{
  "head_dim": 64,
  "qk_norm": true,
  "lr": 0.00131,
  "lr_head": 0.00383,
  "decay_fraction": 0.799,
  "doc_mask": false
}
MLP neurons of a small language model. Each row is named by its layer, matrix (down: output weights) and neuron, and shows model dimensions 0-255. Each number is 500 + 25 x the weight over its row's rms, rounded and kept within 0 to 999. Numbers have three digits each. A neuron's up and down rows have the sign that makes its largest values positive.
After each neuron's rows, "fires before" lists the tokens most often just after its 100 highest values on Wikipedia text that the model never trained on.

L5.down165:479503480502481482509540481501541505500565495492532460511526463512469486498500518447499507497485538528529488528461510501482471488521500518511514501507454464505507523503492502551517487515504534513477499541579498478499492475477473543511471478468472503491548555474532482525502504452517494485480501502542553520515474509486482533536502507507521481493458503506478492508552516474482497493525499482468473455505465478479490515485518468542492480534507437497495505484524456495512466510505510511497532507512508507464484435492488485509536443489498444490534501499492510507460586468515469495498507497493526490526522571496510511490490499476484505523515510518511509502510503518506504464497466468490492444536509500537466501473487501517493524503493482515479500518505433511499458493518535
fires before: "201", "202", "199", "to ", "200", "the "

L10.down77:502520476508494539478502548517474534486482479484477487529502480504476530482499522505480470511466531493481510502493457496520489455525500512519549500513463527473494498475496489573542502536512519548492488484494516481459488525468503488495494490479485479504457489509508519506541497493489562506475491502470511480514499496551488498496463515477565464376552499521506516517524475510507509496463474496495552507506528478479499525480481477543523515525466466494498498506507622479523532500451497522516548520465511503508515460527506531506474493493459467506469480474490504500494487484497487506512464525486494491515487507516495464525502495500493489510501482509488485516545487464506481506461497461522530510496491485476526489500483497507516512482532473498491478503525491496498488507445506
fires before: "\n\n", "\n"

L10.down46:500497498531501485517489531500517523491450417521502484553487481475482500471486502520497517546511508462450531477461481529501489547477541551463504505495520448496524500503501528516537487520483492504480479490489464521524512499449529507473505525511458449498479484508515504454435500485490487519490517527517512527506519510493520506473488446485523527444487480507483524492462504476499478518517517497491491475467520517542532507538541468517462508499510507507488527520539520487494510502556533543515489485480502506489461456480544494463555512510462510519475542526515507492446602525509465498491502488470489496501490484483467503489514483465509496501509517520536527490503502509509489464474543485478498491475483493506503498500466501459495498454481479498508502492521463473500481520518498
fires before: "(", "| ", "and ", "of ", "|"

L9.down3:520510531465453517527525487467507531533503484496507483492482526510535496485530478500500511478512459510499511555468517505518501512526512500494484533497526486515479494531507522516518494482477480490510520517481493507468527511541478535461480526550492488515520502515473533494472458537467464502512492513511412489500473533580500486545516451439502497477491543477463519511513505503525443499481531446499486496511523480487495478508522457522496508503548512486475510497497465530529507521474523483542470581505510529490513472554492448514504491495503511509569502489487482507481580491473521488509487462510490497553501468492493479462492506517526493504468488504483503515499495500521509508505502501505497498519484512535525498481504507521483482468488494483468500510538520444542538522514518
fires before: "| ", "|", "201", "202"

L8.down19:475445482492530490527486479484462512499454522522544514488498487480519494484534516495472507512484520488502545482483531528534507445525478526482511477532545507505499486489492487514461507476514551497512477502529541513521459529506518491483487542519515493534472509489525485507491496534516517492573525498495491525485504507497501508488473528464542504455542501556477485516486516534493479512483478489492510496478455440488481509496525479486541498524481486453493445509492540472513489497508494504541513536539527453502540490519488535509488523467469499490440527532488522464474505459504502552485504531493466494484447495513497489464484468484497488510482481496525509484466516547513470503469546524510481476507452575522514539504478520512500487507453517502491502512479483500511449520531494
fires before: ", ", ". ", "==", ".", "\n", ":"

L6.down236:488524505502497536508529525442470483476478548527536464535481502523456553500468495500497556515491508520547499499489505518523493494499476502505515517495486513562540491515458492498487473500508483530512487519500436489509504507500472508500456506476458504511474514500506523472502485488551530497507470502526507474471501496568475486493496478539490511479508536474453559564507469426509488458508513518509528520484502515471491509480497491481529512488501511494465460484488496471469515489461518498494505509508538522497511481536504490480497488518494505497504487456471447525500514525484459516510545531494440525513509543470499509533448488483488508536530568493476462488517485461466532472479530488474493492504488471509487482526533510475494529479505512513468470503552484491513494523514475
fires before: "| ", "of ", "it", "str"

L4.down229:504519536477515472499504513513479550556492504498497505501504497510473503514495518519493534436492487519516521511478471495476456501509503481476471518512537498468509486505493490493454496482527507498456480487573435472455509495469476491542521519489500496445492525492475490540480525502519513481466494475473501496522507475469480522548487519535552463512485476478485468542493473476509490538485482471491513529491543460503485507487472488506496523480493476489469496481476576484446465461515477511490481524525485529499501479497539538513485511514498493526459465472529521484540528520507497497511485487466462515511520480469442496513501508491474460464433469513477453483481511477492502495454477474532530517498481516492564461526512499517534514484502491503474482493501483503470486468495542
fires before: "s ", "m "

L10.down247:502515477496472474522527490525518524510498501504520502495485502501474495494497497532477493486494536494504517484495491456505500459513510499495485501489507530489488486542465536482490489495485515480463529528521500490484497489495518497507508498487521492504488525556520480524488520511491522482511544498514471483501498493537526501487485483458514507470505508501502499479518496520526493487515499481480483505478496539469516503448503478488499517489469521460496461545480479478467482485506539502497461503495505496508536408486494541503521470520465512485485500531497495481496739519446489544530490510510525490515511487489510489499468478503507489503500505493502524505491522498471490509499495491510489491509496504507489508481499487516522490482465514501523489485522478519524489470476503
fires before: "| ", "==", "== ", "- "

L6.down92:510495475522511509491508495534498494531492506519519508496506519512503510493517481506515506512515481485552514556495502482523451582522473539482528511477519503517531523486479507522493501522485512487520490521524476527504479490468498562467478524512488534486495449481531495499503497519507522496508502537525444477500517472501467511477499504476502500460558532516486550473538502514530462510519485484479475458529553466472496531499492494515505506514501519515464465526508545520505466497511490503568507495531553511504491475514542463474483496495505491499540474467511513528483584478510471482497503461461528485470521527486533477528487465515486521506429501509524486448506522509489472465513492527508487466477510508509534507524493523476537528465494505492492539483540497482522514504570525
fires before: "| ", "|", "p"

L5.down182:505469516515470490552512561521513467503464466518491467568523492489469509470558503508507469504501490478496495506518523511538485499497489488544533483499464472503510514508494517524504485512504512480487484522532521545499505492512469472495488502506490507519539480520468469501500465506487477513453527520582457479529510524515486484464516488496499498479421518514503515487507529518481519500486491535490467530451535492500492511479510475473498521498511536516507488513466459502523525500518482529533500518532490510498521517512522517492535520525506476479482524493502485461512586490463457484524422469521489458504483481506519464532500464516502542498505515559475470512503506502467493529474490532488524508538495477496466511481493507482492515513541481514515494466498427469471525534497472
fires before: "201", "202", "200", "199", "194", "197"

L13.down183:479495545461468494490516517477434504507503500496521488500484508514504502473466479526481477496532475531489512494493517520505501476501518499468493491507419479498517492505486449451523505454506539503471541492501544478503478478462537519508512527502524505480499497538487513455477470528537516481488517507497512453482496497498500507534516497548500465414526512500485510542501496465533505502476527497477520534504487499510482514508543463539491523507492487527527474515512614474502527502494525502527524494492453498478528502543494464486477518515513482484492510463473500484525385499495519506543522500504505495521534514523477518540501477489522497487461529482508491499502460482507519481509486468514497513483479479545503525519521501503522508485489521493491492546479470531511480494478520
fires before: "\n", "\n\n", ", ", " ", ". "

L8.down212:503493466473490495473532484496513517506524519494459470488491502506470503474510467523490519471470503511566532510522477481495525537507475482489491499553589529518529495495473503503516483478459489519504498486484499433536512485476537472530480431476517476483467538480501480506492484481480489491522502493529503499523535488508497539445481505511534496494519507499492471519522512518502481512510494466540490443464537472516535500503475517520511480518479521449468508516487506499505451496498504513540497516525505493480511567500507465458552498502452507506504526503507530509490588485525479497514499524473557530506514515477503462528469497470505496506491466462521478448470525542513526509490497512502517494477530463474502483476483531501498498500473528465447503483514512511465475493470517
fires before: "- ", "| "

L13.down117:487526502494495441479507528461489467529468479533486482511503507519486488476510482506466486518502528506529496518518518536492523514491514507492444473511484510509519502523510542512515497502518539530490515499540501524518492513469466528506513496532553525533491490538551505523544498490504513498512473476507488465484502525489483494508493503535469530449500518514488557492511532487464535473493493480495489494483511470531462469480485476465510485487530496525520512495498458455476492530475486500489503489485504495561496458479535482492488558498499522529545522527520488469495652500490491506499459503455551481523489514446495464498476497466469526493519488495491486459496497539485503475506471489502494515495498480514494513498475530492489536457502480496534485474512479552512517519489504
fires before: "| ", "|"

L12.down45:490501492531508489490488466490448460458468473466478508491506486467492515505537506489481495503502498498491526507473549460497476512464468513501563541508483441524518505487512528477501520480479493494504488508490491463468529474463482519451513506523503544493524482539503521482496476522509499489484535463515447504455493536492514484493509487533506495554550491467483511516504517413481518509517528500551509528469527499471489510511488510543497441491494490477507500457483501504466490506485429495485503526522527500455537523524490490496471480508520499511512502503490498452478388513483511506501524485485481491511483505495523530496498509514491503508518539545493569478523486487475509509515482458510550514517498485510497468548494543483496507484514503512515486524524493520508475463510476
fires before: ", ", "\n", "\n\n", ". ", "s"

L14.down209:531490515527462470504455463526466514438516506479518459525485501506505514528503521493454525492519516498483500480503464497510494539500504455494482491551525526502520490481501486489494513500505471447511528435501464505498539506509523492472498502502558455480516489471497557516542508472498507460531483457501526512490499509479510501523458495549490501498498493486490483509491495441489452493512538495501495505506519461523495483525456482466480480482514507504495492476550449500538449496583562495498488510517479523499534474522477489493496527481505479507499435485487445473505481492442471538497506530499495543502510495463470491491503493493482487491503482499506488493489487455465514431524481519499494468465488508466504474494524492491528489491473480494491481499560470485530481479478503
fires before: "tion ", "ted ", "tions ", "t ", "tion"

L13.down31:521511496543514544449525475534534521481489430485507511484491505479490487532518510506474476520530513501454488519500523515476465521539550509476500528496520467463515509514502507463509499485515476467544508465509518471512476502518479526512503527487467535501492479518514476482464494454518466492494508526522497476525490488504505518468467496500511462516505472456538520515513475509521515490547492502483523491494474485522498532527534500484503464496504481494462489494510549489499510495399490546532565496473498511478553505529457500545504502474467523483507493552500486517471449508475490490526551534556496480536553521513476522492543494484481483501500500542522513484516506545525503498511516484507503486532487524543522472501479490490508508479429498493533520508475484517531502496485517
fires before: "\n\n", ", ", "\n", "(", "a "

L12.down31:508452545492481510489509485508522533541499458504496506488537477491558543467503478484489501511472483496460513492469492470522499509512488462465517514500503474505541451495524491514484489523478485488495536521474492464508475443499517462529499509488461486498491560523496484486497532462513493518555497514467496513489504461527533545455475533512525537541479509472490507550490494493526508523494493531491473458466517493514475495463518521530503514504516481496464517543489504518466462481451482466509527507514503466509514479474536523506453514504509534550487524491476502501496545472509483468566465479455514469509493509513488430499483497534500460460513522508476510523491512485485462496496522499497514491550465559525499507512462546484491486546476496489481487499541476487509481470489502
fires before: "s ", "á", "is", "ence ", "ros"

L13.down242:505479496507498499502503509491487479503507490491477501508502501514493508497496517514504492495511496507476491501503490495502510494502499499506499511489497482501493485508500509511500491510486501498512500494503501507486496491502502490492500502505497502507500499485494495510496509501513509501501490491484498494504521489502489503503496508520503501485502496513510493500504496485500500500509494505505488485516508500508511492484497510495497492499489502492509496501493492503496503500594494493507493500498484510506505486504494492497502504495505511508488502498510502519509862503505482495497526487509480509518512490507490489493501499504497500493502509490494499506512503494500506493517502497493481489510483496509487502511495505516499507518488496490508495491487514501496491504500494
fires before: "| ", "- ", "==", "The ", "== ", "==="

L4.down40:482499503504517491503499505487472504498468463473481413542465517513502518469539501513527465532546479450504533496497484508448463512445504509529520526529498494489533525517517527522476492532457501555511511519507532527501468496486474508518524441505476528509509479532488487485474495525533475527520554539510468501493513533530470553479512534485519501481478491509491499488470524495492498502476520480525530502483502474518514507496534480525519543534511519493484503496498473477454494496443475509522514552458502486472505477490481535496467507482505484513503491492496513472477646543497502496512482480520484442521502511544500520474460470490509482531503520499508517498507511517511498498499536499489491471523470499532506512467488494501503513473485486517498506469480470511511494511516513
fires before: "201", "202", "200", "194", "199", "197"

L13.down171:468488509491523533464459500487481525509497516467486504502551506484525518541482507469502459474489443466508479494505530497508488509522521488490500512541464486513502510478521456533508534473537502501463519521475476477500464504530511521511503542480496484512449513538543496462463518544534515532483499471520478516510453508456494513500449452437511508460499455536489520493491511504532504527493481484529521525538530511481490533477461480505521506477489483483526496499464507517532476475403503466515539557508478530517502522515483490529479491500509516520505509486511519492490471500458472486506498521475485495503518488507505491494489523485497484559499480459470496485487485437495475498460537489484477543464484497486471516540486518544513490498497476495473466530488517500451510486535538
fires before: ", ", ".", ". ", "==", "===", "\n"

L8.down69:497476531464508462503538486530545527497479506529451517498489493519523499537493476557512484509489484486520518478490507453461510479486473505527452461535455475502498482500515524500519480515466474492446519526545505530510497487496484487510482518560462499469525506473519537505556518540541474486517512483526476486489498494484508496521557514490536502543504495523508504497510489500544506494500500472539508500519499494529512478518534534484508502490497535506513510478495510501464478512559472545522491519508525500546534435485514516544519527486540475490468501498500494497539562466508473502497563531484504479464512516471484499502511542457511539488445481471495492524527533518473476502539493526527476498494534474538512498541506531496478494482519504509513516452529507508532531468491475
fires before: "the ", "a ", "it ", "of ", "he ", "they "

L13.down127:489503532514492496516487498528463502498496502492509500514524506516524522510500506494473482502518503477496522506508525491508491512467477526520473512478502498496504479499497500505497491518498512478500487503503487502498525508506529491505493481509494505499507493515525513526501492511522514501494479521500509508490503515481496517498510487510489511497516491483466519500482503504508499482498514497496499533506492497505503499477493490505501524512493485522498502508495511507490500493475512491514480529528494511500499493509495491502521494504505487509533524494525501508488187501528506508479487480495506507491510506516516469523511490488519515506520507510473510503475463483508491509501491495490494518457511492488491467541470519531520512481491520509524475484482455487512480495460492
fires before: ", ", "==", ". ", ".", ": "

L5.down93:488533505461490528509515515537498556508491511520488505499488488515472513522507500528483477533496482503531460552519488492550493511543483463524507518488492510525492525492488526498500501500504474483491480476508490460472466503479499501517510502540514537483525465458493487472500463490510494436456497517523510599481504536520506475497507501500550487497523498500534450504494463507542511486497517491453456496514508477483508516510529504477475481511474512459494504495501455532497480517454512502507479482490517508487441500484486471481515511497469514489491492453497489529548602469491435503557466457442507512511506519489525487522451492509519509496516485523477482483470501550499485510507490461469548508482477490511515506475525483489540520492506521497511514503471470491448524505496489
fires before: "| ", "date", "Sup"

L3.down124:489537488510474469514444496488555515531455526520513513543541478504522482501514494497509485540492519514511522475480469507476467541505515475499505489522481507513539503475516491518494460489535518511524493516497499504488509478556499552469488540527455508485468475494487527461486436492447475496478516472537491545504505523478485443470511491454466550470528508522489491476507520481485486461501485504517507439533521526450493469526476479541487533511504497501503494512513468459514496487405496479524485518464503467474469449487491525501523511498483481497536525492501492512485590494510524465508491496517518529482480500509456477492500477487534519519508490476477491540542476477517494485478526481534483498526508481535499490496467522462501471505502492505505493460484490471498504504507490
fires before: "- ", "  ", "L"

L14.down153:520482525472455490541511499466520497497488528430443484519527524478512514508506469503518519483496504489504472500508476443502494512519520487517493490487482473497460516474544492519461496496481484518486540474486513495533512503496513523460542473502448467532485519534513491499499489493499467495530511513460524483456510495499512514491480534479515517497524491461507490488486506513500507487467493566472492497502482488523506479463476509500513544528489521506493461526521537488523491532504461511473508447488450528475458513531554553472486487519511510498475513448503468508460408473471555485519484510487510499483449519477501453520496482514486492532494449495461437489480472514486507499492524506468513478505492505505518427512503527506492457455519458479496512489500524468506493499496506
fires before: "\n", "\n\n", "or", "fic"

L4.down64:497475473529457513509508471494535510490496518498505507524499494512497500532472486492506563495469527507453489495455517547491467484474502493529504515458499493484507522544496513490484517495480513502501523496466523515495477505509489506482493492511523519486535527470515490470533459500549487520522506531529505492504520536466525501498448515462494531504512481499530491513487491476491476507511546527453515494512498478490520526506490503529528560510485479529488513511507438496554500510420488481539505469474511516500534469501522503552477467482460501448450512482521549506465449555508490495482487475521469494506484491498510498497543471460506456473527505515539522546438471527523478536512510477500498517500490500494462530488479497525456519479549483515470451483528464477510521465520468
fires before: ", ", ". ", "x ", "'", ": ", "it "

L13.down15:487507491522468498497522473551469461526428504513501501488509520479502505481490529465516523489496435470503508503503513522501508499503529539473498451494547524489536543488506500540515493486520519517496503510507493488485514538517476514512495501516498528492487520499523515492490501513523463478495479498490524504473518511501512543517511470476456540458503467496460486507514498539492499484536501468542508504501490490476512496492510508524497560471443491509531516539540610448502518513517477509510475504496522522506503464515539490500513497499537482528473506494498469497490542508498493509489466503496508506491476553507492516486477503514480556470541473507484478505496488477468470499543494448487471528501523526499518508569475533488468524525557470492470473520436470535546518484529522
fires before: "| ", ",", "."

L13.down134:475468504474469550525479486513495476486522461472498487469513451475533515472502470525516492521540534487469476509518474514493490529474543497497518509499478513481500524497519505491498502485522503491521521493506495449497513485445488561497504514471477499528477559504483493485461499473515496497503496464499489513531498481502489535546471525553496473448510485505482537513470470479484512518513467510521541529479512471519467510517466493515516554484457501502492501451502513527534500479436507511524541515514532501492511507515521496472506506531420431513513528483534512521504448469486518497567459522499482506509501550530496512490527482480505500518496524522483534451494477496472510459485520489510514493493491492533506454570496526461521479472497526487525466490528492537486519489498517
fires before: "\n", "\n\n"

L14.down29:488506484501486537514514529474518505516583467484531536475501525494472543491514444500503462471517490505512482512453526502510461467508483480480463478485498485508489509504518484473528505503478513485493504466513537466513519530478477499524473510489502477475494490513505494472484471450510522500525532488480484489526506561532511487452493504432453495423534479486502539454461493506520488492495507485503515495533509473523532512526511504520459503510499494478519507464501585499513468504549493490492511510503497531524463523487511472505490494517543514496516502535531497535495629484492494518510506476469482518527514508438505507474429513491493534516506488491487490519524486528505520466522521509496502501497494493496478516481530506499499512469502513479500481470509524468501503505508469
fires before: "L", "R", "W", "ted ", "gr"

L9.down68:533485492493509512497471533519458508520473464496534514538509470484494515519525485525495476502464557481497485498512474497481493478519490480519507511521470507532464468506498534531506503551466520486483498472505473451454515503506460493503499461475479507496492492517501493507532457486509509481492515456517487459544517504468489495503487514499567455481526483526488516500516479461491469501489502507489483531533533466487512508513472471541541506486494536503485488498496562498472504470486477525519516541458520522479533461517519518514458489497481477499454462522482484480489641499485468513535494493472518526528491507513468518516492505511470505493487452543488497456508489503536474540498488500466523506500504498494502488528527520510527509535502502511463476511510477480497485555507449
fires before: "\n\n", "\n", " ", "\\", ", "

L14.down251:483487497556518502505537482540521526484506520486494449550482536487496502509489513475493519507554477508518496542528540523468484493458477527479507478528480507448492530480431509511496502500468501491513536493534465484529494474500497525517540500480516493513489437518560494478536536519485481521465497508508533464487503516454490494541495503500508481488482524467466491463521500502520517496460491477505496496528484487514510494505475512527529483491494553494537457491532612504516509481475482487543487512476490472505504530497483499502488558521503482485533490520517501525488501460477481523545472494486496474473510482523485506505495487487459477534480533539547481503516508500520518545486505482542511504431522527499517483490521503506498498535524483499495513502517446500532462472487465
fires before: ".", ",", "-", "st "

L9.down107:528464505489469472510482498504486449541523505497478521475470496469510454496494509527525480512455509469524503496492518496529487492516519556509451497507489498498515515531504489511503455490487549506505534482494527446510532515472529498493468517467432453535483509488493518511469467481509519464548477507530481481517472510530538512510502532485532522437484470478495496507485499461519492521462484470515539486499469529521531499488466504500526500504504524473502477506517557510523512508443521480472518536544511508496537518492516514561534475497444484472524512490504524482532493471471480493532481497483530502502514456562495474539511507494506464492498482499510508482491548492455476512513539536504470479495503521516495511500502565449492497470464480514523495484545505504480462522499458
fires before: "\n", "\n\n", "o "

L8.down159:527490501503465488487449489531476497495479493504472502491488524508502489490488495480509478525488494522490493500502503473519515538520517510475489491519510558510478515457460503488440509500547534476495488521484469461482497504489488502504494521506522483512526517512526514565492515495542521509492490459521504454475491476488481464482497522478525505469553513496495540481481524492483460550523465480513478532506472446518519502484469510526497546520510494495462478501524562492540518472537476484503510508503588459529501528505478493480452496484521479506487506468477496483507601487469538525511518498476487475500465561539533470477462483559520485507491487503536504466497510498482502557510496527526513485479507517521515522527491528545493504505489535452496494509531483498504478492523475
fires before: "  ", "- ", "\n\n"

L12.down20:495509503514499513510489488515513502521496522490500491513517486534513508495495510503486509525514519483507505489511495484489516519512501471519505490496503494488510496504489515494499492516499504468490509534531498483500508480481520484502494514506521497505498502469509495501467467483506496484494531497512482492502514489505525515503506512488476505483506520511521508473482514469539488495485517502510515505463508509507502502479497490498497512495452498440511497523474439480462496476458511501494485473510495478482496398495496527502512435504479491465421534527484513495483748516430453527505501504505524482514493524501523492524487482496494508515497498501498541509487513483487505507485501497513501498505508480460486488473514495522515505523507505501511508481467502503512476470502492
fires before: "He ", "==", "She ", "In ", "== "

L10.down117:487506481447464488500539511492540517519496483477474510490491520510505495498476517484524517502482502508496483508465488469501482519505495470489480514496506495457482514521498527479503528481478488509443504468539514493497515516559533489493512472508480505547514513527519486512495507477497509485499504512488510509524498493466517507537519473551493477425478498488490497528524515544478476508505501454513482461489529509480491458519485473483490467518493502462488538535514467504494516498442490502521496495495503507498490410481520514460554504514511509530526513491519513476489654497497485500511506505499490574484480505473477506485557492489471501476506510488520518489542521514493441496502470478499468494490524555475493516473547544533539498485517522482500476501515502512499508499515496
fires before: "| ", "===", "- ", "ch", "=="

L3.down213:525466503506557521520558474481466464498483446443480475482489500485482469511475504480505519509502487482519531497523522541446504521520490470517525479523525471525519490525488497507495528488496513466460507501460493528461491494480502505482445495471484511549514500511502519494519511474503481483475516530518528474500476477518533525525456512464497506515482513505483506482479479500542534500484501480492523482467535486507477497518503498475516471474508492527473522482515456478490475484571476514479506532527464500527557503482521501506506519492511491478475499517452474525439638513474512519488503512513505508471511505530505493522497542492497484541505485505467494516497503505529536483539499490483471504526513469539466522550516522507474535504518470515499536463476478492506480487480507
fires before: "the ", "his ", "a ", "this "

L3.down214:517494498478518486487471504481520537475504493492529522502472495482490516484507457500506480532470465530503472478489518505545494529510497490477495505481495509485456517500502478459490486504494502482548528471461468464494472485527505490510510513503525488519484491509511490543463484525509510524479487500467511481497538481507484491507456509531521516490485494513516479498483486537504512503527462488519503533509509460530520510502500458504507544528529520502514464502511548500495495521423508488515474496474533463518512546522489537525454516488499517490464493478476561498503333439534493512493505507532478513523478505544504513499508492457492510506483482509473476475504548542459501485495488484505484521468465549534479527519491524525477497511510495494499507550472474517497527504496507
fires before: ", ", ". ", ".", "\n"

L3.down149:535529477546470516503453481502568536543450509500529525500510499510509488484522477559475484493528482482467484499494428479496499474459551492481485519475493461525512481513482492513495521497449543495497473537497481518498501526516482521499475508486489482478486501512490525470483523526504481474498508464526521515520506499501484487494526518505495479493489473493457482522513491483514464504479486520486491483509514485483501520496549493487525471494485510482452474500492485462518486486465522503501499502486482466487517457481479467453499500539512493494484515496514466494487644513504497526534517538462485485499523501480524530523496512535528514535515494550530501502533488470510447503493527503491527437498457470513501510462504475481518461483507507523511514514508485437482504493508467
fires before: "  ", "- ", "\""

L3.down18:497503518509483475451507532520544488513478494522516486540460499516512528502519494493487490531510490542492513467495499515501482512511518509462496519506476479508503519474500534491493487469495516491478528505539446474486495475553491491515506537500479540504436478473486493495532518484490498494507525503571487527531473499507492515507475456479521488471496480541454466517538507518491464503478455492473471476524468467500506465485507495463522515483488527481475507507511503514483513457485488503485481472504474501503447429473499518459519502492470507518468481492502467490465596492502490473470462503462478479512457509475511494529486480481454505529470504535437498532526500461487490466534497498503446526497460536476479504493494488442490498507484492520464521469448471500537520486498468
fires before: "  ", "- ", " ", "por"

L4.down33:478502488487465475516510502498483518498494439512504485521455544522460471466513516512481493513461510521501525552499496458545495519493523483462471506478533500543520502519497496513470484477456462484491527496491486462505532523491504532490503503505496526491492446470487467507494520546519521496509549513495530511508534524540513450524475518489566508517523527505495483484483491513483427477501482491503493453493514460471507519485544511488537500497513485523490481491501504495476462481511478476506552494483505487514513465549545457522499487513491514441445551506523507488485558489505535508496502459501504485475503504512519471485451536505520501522510526525531475510460537525499497492495520513522482480478464499552513526489501485450536477505517505439494491529480547504476457495519536
fires before: "| ", "as ", "/ ", "|", "age"

L4.down115:505526505507490495515500518467543549493448484540471492550500470515487495481475460485463450533506480495501502465479513512511518510514507480464492492499509522495484509440514524527506491505503484511544490531546498527500465519520506557482500526505467449491461508511519515480500485492501504480484509486541501494528527509511486481499482528485557539475539523522463516458538471505515500494495450497513499474474502504484509465515527500497523518535463509477493474510522542463478477474459477539506487496463481474504471439492517492477476522487525481538542485511468511515478606419502531519511497485473525517472525504485506470544486509501508521517506494511497489504510485506474528480534545490579473517497491502513520501509484473471540497470502479515500471525507510485495471497467504
fires before: "  ", "- "

L14.down39:531503459493462462514497504545480500495480477475500482515527495429496505473494526448460551504550510492481465470514509486498512462553531492516523516492487517501511533470481499502483487472548512483482538576485497491499484485507478516518526491498506489500481502482528512531511494525487446488493440538466501506482479506479512488508511501499498472512514483472491491492520510509518484508502505477471516507480470547513478511497527523532498531496461459524491466560516591492511489514516509510532510512487526521488484502517519474547465529554500524535492543483517473474523494495501560501491496503520499458523523505498516546469490488492504483503493507482507481533488460515505510487548476433443504487502475484487480470519453501499480467513504443503490476490483498542527537538525517
fires before: ",", ".", "00 ", "00"

L10.down155:511498486473451524509500538495531464518515467515510527479485526500487489476485465520493516522441548506475522524511508472492483496419517505505498506477493534497513485520496511494482483467531518575527513517519543438507524521497511503482512462471489488539514519482484513503480512487518551491509498485496545537494490500478520491504483489512486471494513450498496450513529494483500496476479444503498489479532488495484506516529459496529487476473480553510529516526473514505492494482441531532480521529545475553474447484504515508514497540479491493529539517513496495469493422486499508492514473494494536493506494449531473462524500498507507500487529540510435503500515519507545502503501533480475456504482530494525492522482469528518483529495471499472506468487469514442490458527485473
fires before: "\n", "\n\n", "C"

L13.down219:509492500502510490505508504523531484519505501501500500500512489485497493504509504501495513509501524521493521492503505503508495499502501493515504499507496500483490494502500511500501494499491513485486508518505494488503503490485517496508520504503504487511489504511509498492491489503499507501502510520513492494495509494514499504515501476484483505419486515502506502490502493486500490496506492491503489519487501497491506494486513492505498494495474503468496494507509446496481477505454499492513496502496506497513526405502506505504518462491499502486430503522504496503482823513466477508510477489516521497510506499491517499492494484490517510500506495515499515503495512493484493503475500494506506498499504483492505492499501497508514500510492501499510491501504492503513487499502514
fires before: "==", "The ", "===", "== ", "In ", "=== "

L5.down201:549485490531512500484485506490488521471491507519527506558471486464480485467510526515461478504537497493506511486476482511525489447487532510479482530502468523508497463467479495515467459474495475493481498521513550515490491459505475497496483537527523467526476504505518533462492507507478502478482507486536491512521510491502466507458489529463538493456562516536499501495509447479509464459494475472511498497492498501506490519521518506506508484528455461468484476483486544460502480475536462512518495564483502483503527468481470492494506453467515484505451479518482506484465632467495463508527477520474458482533487526481518504535492498477490521514469505533511487499480495471485498471454530501491500455498469500538481505502494495537494489495466495516488499492525493501505510502439472
fires before: "| ", "/ ", "|", "G ", "of "

L14.down65:483479531526534522485501482448460511490458518518490505478536481488503488516531519523474496520475531514483513494454513506483481504494517466460508500508489518526497526555509496497477549537459497468504537462513478482499510491508508482476494533489486501510501459548562513509463507538501496507480541514503509541532535537476473495476501522524504487443544486469467563440528530480470496534482522537526513471494516459500491515494498484504520485487516488526483528513502578493477486467440478422454492561507498523496523491503488497511510510507503503470467503464496465513480429489505482504512504482499491512524453535499515513534497497488463486511505506474478522477486499517491509532472499496519484510492516550490490527499490518467510511480464459483473498511556504470521517511477497
fires before: ", ", ". ", "'", ".", "s "

L12.down100:497482542476491544527481510481545531493510506464511504474461493585492489513476454504507471503484494518478491501524566503530485508490499525515494500522478517504522499483489506499503506544519522490454471523487486484467490512484476524500526496540500524529459497478548489492519481517538499545457473528495515481492560499506527496501510492494503491465491512494471519511506482524474483518526492487444521462519545488544490527473491459518504439438530509518500519531514440530504486514473516486489492515485496504505469478524503505491482486505498486526505483513509515506527469461468478485510453494528459466538513513505511473445511483526519484517480524518481505532481471515492515540489510489470517518489481585525516478513470489459454458516547489520468467537470486505529491543504525
fires before: "| ", ": ", "ribu", ". ", "r"